MLP neurons of a small language model. Each row is named by its layer, matrix (gate and up: input weights) and neuron, and shows model dimensions 373-500. Each number is 500 + 40 x the weight over its row's rms, rounded and kept within 0 to 999. Numbers have three digits each. A neuron's up and down rows have the sign that makes its largest values positive.
A block is one neuron, or neurons of one layer that tend to fire together. Before each block is what it responds to, as a language model described it from the Wikipedia text at the highest values.

Responds to: Counted duration units. Time or count unit nouns right after a small number word, such as one week, two games, four days; weaker hits on table pipes and "but".
L3.gate8:522506475508595562420539516519544526518477546555522470503545527536511567392431536453537500523509501499509523589514571471485485435470443461572507458517583464498484433510408493548540491523444494434497512424495528444451401502524508549560481542456526493578478442498491492506469525473515490498524516525477446453417568416498496503464481535532502490507465498536484513441482501466484492484578
L3.up8:526550481493534497533503419563515460492510505459527417480564443469529506488507512487458522515434522419491497470488536491524502425451501500523514528486478507480478519494420502495554496565477462489515473443472564538475455497541542582490524541425445441581490445490414524492559515511543544509471433501512515515532491574498453505487486512497449485562439514521467496485447563497506517468537
L3.gate317:523440515508506481492455392508425541430490449473494524498447442497511486522470513469530556472521555480435494477401485496455540435521442612540511486490555501469492460518502509442548441505497516482504438508543486508432511468482516504526464479465519455498475490462480518447492522493496466472494559449545490478478446500475558505511511509486502457484448533539445481504465501448494496552542
L3.up317:574458450452478497478463472540426560466499515488480588509432433442490397575604540517492530415484479448495506547527446476561519478504486539481501437461510535495599521516557531544511494462550503529508522461506488512479486498424529473464574512503483475475485579535471463448536465475492484549543524482641445491434507507552579520463490527556515433529475454501515454433498480525468434514566
L3.gate1002:420515474510468486547525567483499465449487530544469450427460506480491523524514545511527496467519503439474441542482506489541554459470551463541471487496465425532538502417562507527474442474454513512460484441521499455510568622525516517496538502420461508502447498499486464503458508497566530464466456574504467544495500445413476525541545522498513506515507455556536500409532475433473512566491
L3.up1002:515508487510502539466473520534508532478474521478474459455508545508462534513564420508444449518546569455447498520439444477485513522512561536532475506542450576571566530441504527549542449471419501502518516495461455563480467474513494472534523579483503499443499569415402478472524503523449510465457519490472446563458545455516501554447525570511578501524401510558492546465407462466456476521509
L3.gate1191:538508487460479525453464507426569472513468532469560544481501537389520478503428545475556455371403500429468491463507491433526554520487525470483554485509471459505590473611533455460484524484413495494524494509529489501513533502514491490526478534495510522502487452581507481453430497474532516478511501416463443452469503554478504545509477479485423488578495517488447530399516534519526485472514
L3.up1191:537536503516482516556521526488512398498490557527502533521429502431447484488470525523580499465561513519528555472488536457500518509450509582479490514542452401476557482498523455570530468548513479525542415458452438457585544475531547436458467515514495482458512572510469455519408470526524493492445480460448528473381482520530554441448514532431470501517444490534478494443499490487467477487513

Responds to: Number-expecting nouns. Nouns and marks right before an upcoming number or time span, such as age in "at age 73", year, years, No., and table pipes.
L4.gate36:528463507563522508527473513536611469404542476471559489486468437473525448569442397565549459503472439472520530510492564458512593437473534542516445538595470493560486497490494496471481474486408483530505443579516555540512546518522437546521461521476474480462487484482542483500507472542490421495444466471529502502494495459488579483462494506563529528491495463529481547514515473426524551503496
L4.up36:519559500489480513490502486497456537497484527486498457569481468526487506481427535495476508505410529539520475492502529492534552535516498426458441522453433546509530506492522484467494530566443480473509456478489542470508478541479552493548512568520506579473477507510475508531548510481474479444496479443511522406504476421542567480448533490506560546447503435532388497523409524435510520498554
L4.gate429:560440433515500499465518536561473491497494488492502589533487550522507425468522519531529528423502565534482554455507469568509430540494540547524441487514458421494508573550504527469529473484510463582493484506471405475455516459450570448567519540548555512513493527476457501487456565480547507541575478371490487405479509466508460486461456459546493509435500471556611522399458484523554498493554
L4.up429:463531499558478542546492568536486469438473500505509493503548518505466487476500496478489454473478521486553524495538431467478477467514451458541442511515466522522542474508493445540520540506515505468541477536525427540555486541503557432501515551576482559514491487547478446480524547461550512525434537487533431499467537509407523398514426472493416529509505428538485474478444522435481523534520
L4.gate623:479530468500509490552447489546492507582507450523499536465513522429428551476459554537558543427516563546440479465439465421501476490465470463484496492503405548528520512498504494480484474483495526487491498418491543489551451461513396509504494529529492485508497570536453564513542499530538501475553584535534527500494479542460463433519494497525463467506451540451554558495548509524436486512481
L4.up623:421534496490512455489489505521509512483527500535413492519537549557487525446467439559555482534442488512509466441558495563476435543442588452515490530498477471513513452438442480498479516535501436554489471553487488531483510545452477517380465529474422504435445483472473484479514343531476510490467483497469576576503404520507498491490491508472469527531527489507567532509550518546567496525449
L4.gate705:518506442492464507456538529537443446474514545485509517504511466472533505527489547484521489519456538479443523577486486454475472503463555437537465446496531500544519488447454500475465478516499492452530559495437503488473576559495505464518434454518435457565493562487471524502498465497562519533574451475467438459450531491442517522550536505503501466527488509496523496446539454524517538524502
L4.up705:480502528484554632495597532584523498531512561510545483435562529547544426484573498409475500469495519533466580466524516505492489466396512509477460531477446500476501499615507510479472476543524563475503510531453503592504466526486511451488482509544508593493437498553431499576494451507588493509486470474495388462435548559486548440508511507492534461553520511483502473478492492555448565527541
L4.gate785:445503456498488480494528501446508513477584505492531474527506534536523501503426520474499519508462484593489430497454578475492456452495477512516473425549513504530465498463524503547548529489512527577474521519555568583559510563522522498497472494523541468507581564539541514526522441480514456548441496456500563442474498494564433498446523573509529503520514529527555437548519498485521447452509
L4.up785:515514521538488511554504507469516449468472428497482538468490455522412504522457476522498467431462543476524533507545551452498601460467480460456498511520460538491470494471506507532510561533487434549560517528538408520492519505566501485442573531468475525554545515529460472509530519529490501508505457442494474400558467516445468486488481457549537545480490489546480523522408535452457494523468
L4.gate1253:464495530545495472500456487509566467542466512467537460488487486445426429470499497496554490478480453482500494555566563488566473557452518479498533420554511557537534480481440490461522533494516412485513490440496481496457470463470510391481474487540540459495437448472530499447513452518457454453482509554507544474452472490481488531520632515488553498527463482441459453503531515496564518510495
L4.up1253:532433542420526553497423526519546452574534516588547550511520528451485579543543480513501511521492388550484491531535494533539523552483551552506496562552450560449541449464389543578482516474514490525495395536470464510475470512534536461550560522521474541493498541456555458508506524557411507539513499456524565486507430495474516485504528465474490480468475495473525562494574454545459444575498
L4.gate1289:536556502593503413565540568491530500540501494438508540527557472507545471547499520465499513441406531563532527523446547484487510508527460516499468507537453533478499482471522528444549519495525501459498551575411535551482530517490509425547506442539481541515514543513515417538504469514546564473504488509590421494510448478496526442445478503431449533472534475528536542454485510500494504577503
L4.up1289:552542490502522491478535537512504474469500538502473558581511566471427510469484540505478530471528537487482495524463519531502543477518437457510477483508532513486451508549535561447470538520523505491542551502561471537501447519463586521466492521549475414459549538488408486509520535556521520454524449453519556482459427473461442482551501504476561533439470511469524535458496526483480499478540
L4.gate1378:484485495538442577517557490556471503517529468467513450494537480495482438463452467468466440512455473568462467580432478516489488487524532539494508503518530493517468523485517450481547493496522458481518498517477482510477545465518461434473605555486499497439432444463513512531473508457512501483496448534553463471450529470470469479471495428455452443494465564512461480517455611534538459515433
L4.up1378:534482580477516556463511537465478471532560476491429514556489529471477485509444497481481574539479487547473492498595473507557464417451521516487557476533472490586486525468518557547550530448519535456545500494484551495432496518524480526487547491486494527456466505456552472496458522491538449463472525509569507511512482577511480489494461484475481502531490471585500556612450494445571606566582

Responds to: Before an upcoming club name. Words just before a sports club or organization name, mainly in footballer and athlete career text: "signed with", "drafted by", "Liga MX side", and table pipes before team names.
L5.gate675:517480470559466473477507503484511523462486492482496409542489491511480440500467519512508490477620512636475533481449525528562516482475487458466441589466466450520456551558496522524503511502421481540506518512471438477491436464493526479492487489517480526511535516549401476554482545522530480533447438505467602540484546452503590498470526507492479457466537456512453508459534553479509544525535
L5.up675:477543523528471473449439469428505532503508525527547568449584550501507421522537520495475480507562465547486562463530477527503482454484503574470464547423509497552492544525549543512532493389488491504468527466447518509522516478431522514518491463520521479502484478550495506582494470492524505589472433492537479595539486538496469514523577528531552492538438469487463507474528521426456437534517
L5.gate1344:484535499487425547445503501490494442475466505465486553471466457421485438506528481564481469454496450500460513448485517504522436468512553480484487526548554467530468528576489495536478534559453513493479482529488509488453493424460485532472514453480511561514497462584477474528558557423451474439483507425495497580499455487547539463449442484567549539497465455537473551551489481503571499489463
L5.up1344:523520477522560489424480519482515406481502424485451571444492448453508557467550438452476485437497465523470581582433543464465543513533508562499479464509517515477487495476485564502535454463498556508462509554457414408464498497469491545468499554513456473505511407521469476551503477495455464444494473505520437501485476453392472446512582524509449489565482490494510522480520495465503540499463

Responds to: Parenthetical phrase endings. Commas, dashes and adverbs like also, never, once that end or fill an aside between subject and verb or verb and complement: "was, for a time, an", "are, canonically, poems".
L4.gate11:460463460481486459426532514430485504464465459523466429564526501545476442483520550457532447528563400549455501546499530501400484518557492503453506472531491476476475447450450455485522444537538523476439493455509564449477474533451512493545560497525553503498506545506473441493479502437420498506504534441478490453575485539510435527512559519500462534487521500503498490528476559541493482483470
L4.up11:533424466471525502462530527421495530449514493471412459593499512489507464497468408524512417548463442491483437524485498533549485473513516483517525459483469467501489382481458456461476519523479462535477489482559477503513531392474513500486484487507507508548476580472435459513537476466450551522527527405496559532528462483473470474396489570476409434503501509439514498489617509473423571470507
L4.gate191:509466472584424480476504528457501496482551476440444477498517550502419498509509429489478452515494532534454546492501550530543453533495440475514532499401521506536521558466530565428567500440459441536438611552515466499506494498512501499569516453526487472572607487456471474550437549479453445470483529468466452501470433509564454481490474443489543470490499530548501516483513479453491530488473
L4.up191:532459506552548525453486579466519529439552468494562509558482469488536470486543469461530463502512493486509451495483604559466500486532470480540536512522496483496511483469571401493525519484456447476435511518478495484547488520526525496489512510475534523521531575523454540472510435479470494514489526490477476488462476554540529455472519511477494452515518498511445483484524485493519543518455
L4.gate204:488460550488556508497549510458522549466456573554485486469514539496507519512537401540489422512465455539494471478536440497477466529515453486527452506470458527428468449407484457478522530486511501548520488444527451500451503491458573458422503515546507451488514446536475506464489469494441567447451499479476518469502495486427494507404498536549490496450507453499470567452507488571506517497468
L4.up204:461446589421501493483442485452572544502534480492494475560489523518488451479436513505541432522531565524541509438493480516523500544513485544499561489435500526509506490423473483449473465511448441468492498511537493547478497556513507486514560504502535422473529623474542461480482490506457465466450472443513465498515575523505497526446456541573626499544447559515517548485521420505479525495577
L4.gate396:419574521531513554530474452528520472395511435460574483488461509480523463484517506496468517483492522502508480462492519513429492492524490515501447455535555458479500511561476504521603487526498532461480547574521547530513488509517518499493528553443427462555515494472448437455542553533432478536473552499477570478457534462549502499492469512487512485488454526527508474463443435464480577452504
L4.up396:445559473478519541521539507507520573483516483493543417433459455529381446489491543457540488433442561510476510488516529541530504480472468566531497524490556486509515578598492386535531515525510447473482468597505545466521503462490464473463476441517442463551524538483428450495490461464436447498507493495412517509379494475528509505497474531558514475487509548545520439488524412465480568544464
L4.gate588:510367565475514452447489461500504493514470508522512448504573477521524492544453436531559526467510503483480487513562510477532598536564426499518519487468461493512443457524534480435494546467481476509515459487491448566483500494553519529477557499526553598520467585512529524507509509497485498490481426516476500465509485411471400524434524502571515408537521456517531487521473490509524539550466
L4.up588:450522415480526575572531442444410508488490506519460472502485518513489462520455483498480463491513453539542548400518464533509440481543495505433471464488523475451460491490546504590472527519515455444415528507529561550451467533500458536489489526491441497543492603452463499514511452470489517433524516466483455535510498484472493538435495465492490518447469428508451517438501528482440486466555
L4.gate968:412506480473599477522469471439529512473545512503522409486463508482457468506486463521428569466488530480534489496507541509535541498428504427477529539486441519457490503446486518512515485523519517514519492555490471565448500523542503506530425480442499463463474546506519456529521472503517425478517502534541515535461590503529485528487474428474559545547524447553500544477457523475474450462495
L4.up968:450484564436591519549549445429490500531498480521433486524412535509418545457495492508499514452512539538515475467496498484496556430475462500437500464437524545444422485458467492539464455482488496455501441523489502492448514523445506483534424482516505506455460516442482494475523470485521496432531485534498483528531541506494490534474499498470488467468539479524476544486537497408512580511566
L4.gate1052:392503558515487470528421423433496518444469494533585510538522526512474521527524528499500485394513509493501463450506539482493498521494453571593510496499565484434403445569473443497545537490366473466478445553547448462514518475507573494533490447498462498468463484486491448479480535543484528488503506432471524532510541509489493499495539493560440471541484475564549451409458560545515506480490
L4.up1052:504431506485578393465420522446487492567480462464522502553469505457542514568506495487446456518475557446504508488520546512521478504452541498474471419494466503484508529518478536556536424488486573545449584436494418552533517473536549507495532570441511454516556544499487579522543464508444430453542495548427511493475480420472456493627451415473507520460526595492456510469541509468579449486408
L4.gate1652:481441479460485504514551429454462509535496486471514588497509516490487533435488494479503527535514508604529454480493435475537539531481514534454528534480412393412488411515518494477506502542490501545446515497506467560476476520517516564477528512500532460527464410482485462552537521498464519564423518486486485562510519472533506455501461537502483466449531492468546493490490501468527511516451
L4.up1652:506498495428517526541499450477536540485534481450524478490544497483459508523532454578462480502514490534428551520508545533550444452475408471512477577485520559526463456515519485543553531575490529495527475471543518495478506455543460459590588514451512466459513523521468503440536519525494466508462499467569533545493491474469482541546541541518550500521418512493515502486507563540496540559445

Responds to: Comma before appositive name. Commas right after a descriptive noun such as album, single, vessel or ambassador, just before the proper name follows ("studio album, Catharsis"), plus weaker clause-ending commas.
L3.gate476:536498564477498547505482484523532534480511502474579520473537545398511481549535473485471467570478485517508425491508534512505505547500495520464453467458456455504474468422490556481503504478495541474515512530506500497546485515493475571528535491596415423552448463463507522467487443513491540526492519436463567423525524492587508568490465532456500535478398554465512552456500608472461502482507
L3.up476:518577485485470438415558509535491517511440470518542585549500465423558455537530462532466526511543536498520466525515484500481508500516467468528540482467503461492556621462495520491485505484513515454468461447474530468533402454499551535406572474580521570483546519493518498578535512372517502482471490538482508479537469501494554516469461471517553496510443496523469563483481534444535482489459
L3.gate839:500530584449568473424459490464508515490541436484530483590445557422500422533485509504514465455536518517550482523459555530510454497476559489452473511435503563502452511488426488545528531454451450544496477653525484496528539444505540475493594488516445530506453433421510508465543524574499482553500555440526553534510481528503493561486477522555485430544482544442482503457419472411451446628501
L3.up839:539511419429483555505420484507446446437517486426559483521473513508529591512513529506481504437532452502529517518444439503437473474510485529437525487494489493485523508519561513527494468468510536507497474498476531580572487515465525459475552518467447544424462596468501461417528574574574587522619442501595433496499537470483497497522465463563511519476487500497502478458435485501498549499463
L3.gate1065:539473529491402490404525575497474508476523508485473537488443523535492521540496504542509515535491500497498570451409492444390450559511467474480563535455432525489520433536514483487522495490472507474497514506450520465563553542429530484513502519531442599460457533499503468542500506428554538469461532429567459510481441456499554560501467475459558528508510531511473425535463553498544450433473
L3.up1065:464505487535538470524454544569483485527493453517508522515513513534548542453498483525436492384477550474501375420511519507495510480487471485534522531443424529467513534522509535530501516560475575481492491517491559468511457471476525497532538456515514445501466498445502496502463479532527471532517473552513528523446529509567545454487461545628473521524479492518503519535520618513496576501516
L3.gate1331:514543453473445483487527493470516551475465433490468584476517518489510541435445463565512621501479460508494415522497475516516491486459500511503431449461508430558505469492542498532465518471472568524529462573418496501468508500488492456482548409513513494478555536528547521511442394537459566550478502464483487536448549500547523545426536466538580543542464566481485510431450527427525455517534
L3.up1331:461477540489419442478502429477425507554475488477513534486504529545506534453504427559482512547514506486513480445495525445470499496545460506495555530499529468506480478522588482454534476507447510501477529479482549523536508489461500546511478456539451546529511475516556561529515486465556534580496546474471509418526572499522472509511454488493486508492474563480472476468525535466449433573473

Responds to: Stats table cell separators. Pipe separators between number cells in football career-statistics tables, e.g. after "0", "—", "7+1" or "Serie A"; occasionally semicolons or periods in other numeric lists.
L3.gate97:449546518484599547451477467479450531540529504505557460507440506505518500537475473528476550451519434425510533490491526503503514549462490538488508525545497475533507509460503466457539452476526453522484487513540540524550502469517524586444495500493479524519460509473462477471497536555500492482518421550508439489475571469500501429498604429535464508485491477518481469457544476484479491533512
L3.up97:483468464477462482506459476544523497459499422479490455489474487481465481490536470512511491464528484474470549488504480504484564493399548529508514496565510518403548582440482483508565509558577532486413507480588546466531487450508460452481503451498532548500508473505434481517499431511479537501466545537468459525499562492494545449484515429497498489484460507516465530546455502545540489523532
L3.gate332:534556528504508552495506478425548584472531519482530534534527497560534566457495519475513489501463474480526566517523439512524503503515489497478564522593507495588494549502534431479468473503541501447463494469451458442461517524509462450507460483456452482604535432453441513520489454496456530531501506538472610530473557470474526491478513531536468424482595478453444528464520492453526512503520
L3.up332:491375474457445472495491435501497524572496540481454514464493450551522499527554618505403485542465479495509477522521508541437471466458553480534532534539486491504504557522520629538514503464550553546470520504483492526484488459509482479537459388453496430486500517534474496493471474550521513498509477550546510472508536429441558527494478634514537548510538499507465533501451466442469414476545
L3.gate560:482515492488462498482462557491484524524547505442431454462492476498500553454486531543532550458490442471474535494471502427612403441519461581479493521476511536496474531512534540569499524484460527514466443419556479522492523436507504543474530482552470574494505475434520509518527457495451504511517514532559481532497519531450530495548543413448472526486510479497559517561493563546572514436484
L3.up560:501480593498494459509458492496426469480507509458473510602545424524521472489548572507514548487442434460495531533564534507514514486509513493488549443450510466481445486429546508502495533490466499554472459474553534445457517518431499485517467508460521534476521519538471494517542411482533516521527505452466458498510496438488445453495498465498525542406398531471447409498473515536438580641588
L3.gate575:471457479489563506498428558502452462449518437439536544488448465514536526551519493478530546462563458626481487458471448522515554485494477476505461527559583542518451462465533479529551531522510530494483467539552498540415507536528475483426470535459431528510521406485462535584434555526529503477544536459486434527507481511444542534541466552463597559446431479566603519519490512411454440511462
L3.up575:467493535445444423507543436521500415493513517450552464511473470477492524517534483529495501525512515522568490407507419529531487536473496498510550514490507496544504509468461505532528459568525448490577477515568511530549455537469498501447549539520445566498477413471438496471511412498485476518493471502496469478533599550515547503502492516438520566508455530475504512483505537502540494549510

Responds to: Sports team names, stats-table cells. Closing pieces of multi-token sports team names (Horn-ets, Red Bulls, Red Sox, Leeds Rh-inos), and the pipe after a season in footballer career tables (2024–25 |).
L4.gate100:558524480541540534485470449478466527447566503431573546515513493488452406450474576445497509512465454526449464495539465531481545465544467540475508488570479460457547568501537535480442512483398498544487471493491553463460528473500474585464480485572505564451493554575491544488504521504528545464477475516504497585520480513497483492481515538513462515461385449523471514514517489444534483561483
L4.up100:547465499549528478433492489552487527508459512486540519514507479506538458519498517419488509512547510433517474509526489464464519526464522401448523454501510493581529562505500500452494492537519534478498487533546480479426561488529518520425523514500486486437476484397508477536482492517506583520528561426514485551530529502490453471459412461450491421496499488536518470464575479509451484506476
L4.gate346:561522532486536495459447417557521588515518518525576409611574484554536466479512499567515461514488486488485461490494437484558453537525490493509491450522469520481446447460527462533506500529498506476472478461464562511537494565500548548529482470473531447488506491573476452502450514505507520497489466500492505517504472492471538511547483446466421414464472533564481503553586434503514528429558
L4.up346:543497479533522543378461584483432504558524444431455506531460508517585425544430553472500496555532445490446509465504582503516507481480560498585574516518501532591501511479482522474488494504521516484429473530437503536506519422508478499494436480569485500492507514526570513441527523553485504516549455472526492468483510429449510543516579533516478487496488481527457458464563501553487549549514
L4.gate360:532539480451553525491448504516475541491477459414570506517535499555552543547488516477487558509538480500459474509443483457527504459472530531518507476561497379494458440558484492454558481497472417429493395494514594520516542491448498506414506473453482520473509464503503431487454471523555524469503508540471474457481511467474470502432517551467497500433432515520520490454424510492443545568534
L4.up360:585463505519491493335529447455496562456517508481457533481510480533529454499496484408444490480558497410566477563463469560476445568505473490487476560530570479481529494541525565477521470504468504494538396464553431515540474489463501467473479497448520517569528520534540505496527549507484490496482549501475584487545507452506523473438493591434535491481503524551527551552595482472514526560498
L4.gate375:494435541524469513525600490493546461517470486445529485434477487475507483471515531476473443510531389487434581548524489391504538557506546520482481467464483446625516527447539467463461482505451533462570506618449518510516512526472545520438457505521468504533499537561475468517412507492484448447540477561443484491449460527521521506533547531599427494544535500479484517533460593550480504467495
L4.up375:524582483537481450469500464478512456447462500476477557485580426481508533546465462376487465466484518526503441513431496502512504494516467534520511514483530437455526468481505471568530499537492592499548473502520451548516516488558474408538525515515483463473465490523510544493471440496504490571498441493503564520458508444488473551510504533470466454519569527490494528516582503530498466532479
L4.gate519:475536554490485482465539554489454505497502476472497520466518510482496552482470550503500471473517553493408480518513497446572442421466450575499408526516510512509456505475504536495494565531462498522571507552491468518559565547442471441517462509539479480506472480444531485549481515485533454519490541547404541483493512504494474499503428470543512480468418476445464488470525518458538472464523
L4.up519:418495471590477495491454428545477489551443488490513541508450536474499582508537517519442583440475460520481563523490529487514531554465547497467528496522511495513440504561446442477434482517496534470506500557556504493528474489488501502532450531461439505486573468428483481510441524506536457501542518508489521536563492476512553557517485470552523466542495496479476540469473591464496509501487
L4.gate883:517506485463504504475517506514478559571475571550463550387433448483572537498506486544523444465483442476478591545507456465486535418536426506533538482538455520470502480515531563439527504452475453478437539407507467573488485569530484583448509518494537498529472521494543397529490489463523513533521504516510479523455556504528525445549517425472458526524520510525512494565533453470474480520456
L4.up883:491531490524510474461517540572517518535486594575455475490426462518493543518544533537523494572398503539532493491480528475509482530470479608547517528498535433504510500591517514507565490502567417538499496427541494581441562474490471485492436521467537507584523548473542492500492497506449545452530518517577560422488550454533491423510426503477479545514474492487455516547522450468498439511465
L4.gate1137:489538534442448541524467536471490500518543562592519502484449495553488551510514558452482566529505479557508544522511491513482509490555546485481465521583407534477529540488520572516605481455522470534510526536497452462499492438477473426518529456541484523495536405503493491513454523478469576511547462455479484537547408496475507434502510471520463536460487443564490564607459482503437467453536
L4.up1137:450500526435439550496518538396510525488546485572544496537540511471527451558483501496449529551463524475468540484492480529464526461492448443530522461485526537532569493529478489541522435529533483442580514489419450471473506464541472452512534555465473492479574502491530434502462491467466531448461563501464513535410485474467527479495444457429490508463538565462558527552507420535492491509494
L4.gate1323:473441419443447520512529501418498483425526465548556620534552447459525512449471529468527475497532554519563463471516435529483525524501442440510533498484475496456523505487491625405527500446470580506512470522491546488452520484569523537485563499557521518443441478507557470493448505500506452519470499533481542574511466465449484486515540518485505557564478502489486497512431562515469558468414
L4.up1323:524535530415420598466501458417409447498448454492535530487481498463518573493531532518469551522512457523485471437482489479497558450480514488511461558536528526464492483557491573458493565569567545518500470495540476494534540431481487523462461492459462569476496489555469431445435531394409547552513511490463529449520506505474490510573543586474430465432474427557456499472574524432551538543513

Responds to: Clause-ending comma. Commas that close a complete main clause before an elaboration, as in reviews ("concurred, calling"), events ("denied this, and"), or facts.
L5.gate1000:440503461506512517499534447442479503569597473472457579446486466512510495460520526498535433570476512555547436504510516496452498492559551453446464507500514531524479522510558472515488455509500465566524485524464527489518522521464564481433527565452502532451516439544485539511477559527513495489518527470497515500584549503521529465404473573534483516499505518487486506464523551504468531473446
L5.up1000:459555410511467509518510570511563454485504479448423593487478505512552564498394547533530532506489510516477450500496516464502478501506482466440515509470492466540466479444496536557501469473546527484570471521441438480541514517468515543460532527515584520472588515508523631485554472560546444492451549444527474579523488507483552470479505477449487518489545483459497520524548521466467539499499
L5.gate1341:504507524501546470521490476431461437462571500442556519482495447455526558566489546482522468502532601485513458485475552534459471573518473519475497555490472470503496513530457497485511479478506443514492599546476492476480430472544500553479522429535522445483549453582519545533476508513490457555448509474448505503554486436494506523455534500471479405471475609484458533499559551485519446410476
L5.up1341:467518524472521545513512520488529513424481464511512547507605548490463496432503637475512516540487568563478453440505500614472561510484555560530455385478539496497483442574447555406486544541501452507465554586561584474532490524511497589583474483516494455468477515544465462480492513543499535516453481462491475510448544494538521540489542457481507485473498585522520466469439486439586530457495

Responds to: Elapsed time unit nouns. Time-span nouns after a number or "a" that measure elapsed time before "after", "later" or "before", e.g. "four months after", "seven days later"; also weaker on line breaks in headings and tables.
L5.gate1426:511472420554428539473545505510496524442504562537509499480494471427490510536511514439566503478480535482427489527497427466549504517495484534506525534553460518498541510433474544526512544460500475422491497574572447464461520450413428479520529486541481488514494498509425434486469461390463548518486526539543485518489474531470503534471451583551470503491487570556529438512507442530550467502550
L5.up1426:550506472540480556525574486549472485550498480459498467491569466533578512555429499530484544437464460563503477484482507521478410497492486514533490462484470527534521508522487515534544508549493520492580499420486565449518491512511463396532468522515555505521462490550468505452508517486503484523446534509506457524418498576481528531510473542535504498490473572471488411477476451564456564481484
L5.gate1461:427540472492534501450511522592534470582521542616492570501560491500559525473506535548574502491504500489538468469491549465501438530504493526471484488462410474554506550507433508510504485471509479546520468447435470625554485567491525514453435477453462551463525400502469466476505541475456547491490478488422468464493544460539524520518469425468521491495493521532490436537485430541530493512529
L5.up1461:536446547512513513500478540516451508479469521491578539514530529572568481488502496552504535519475436535492503491463509456491488555492482451467454448447503484526498466485522506522578510509486381467497550496569490496496549506506520479502505561519550551536555458504566467486443551555514566492492542431541511476472499523517478409522524502521596477473472589538501517563471482372510517507522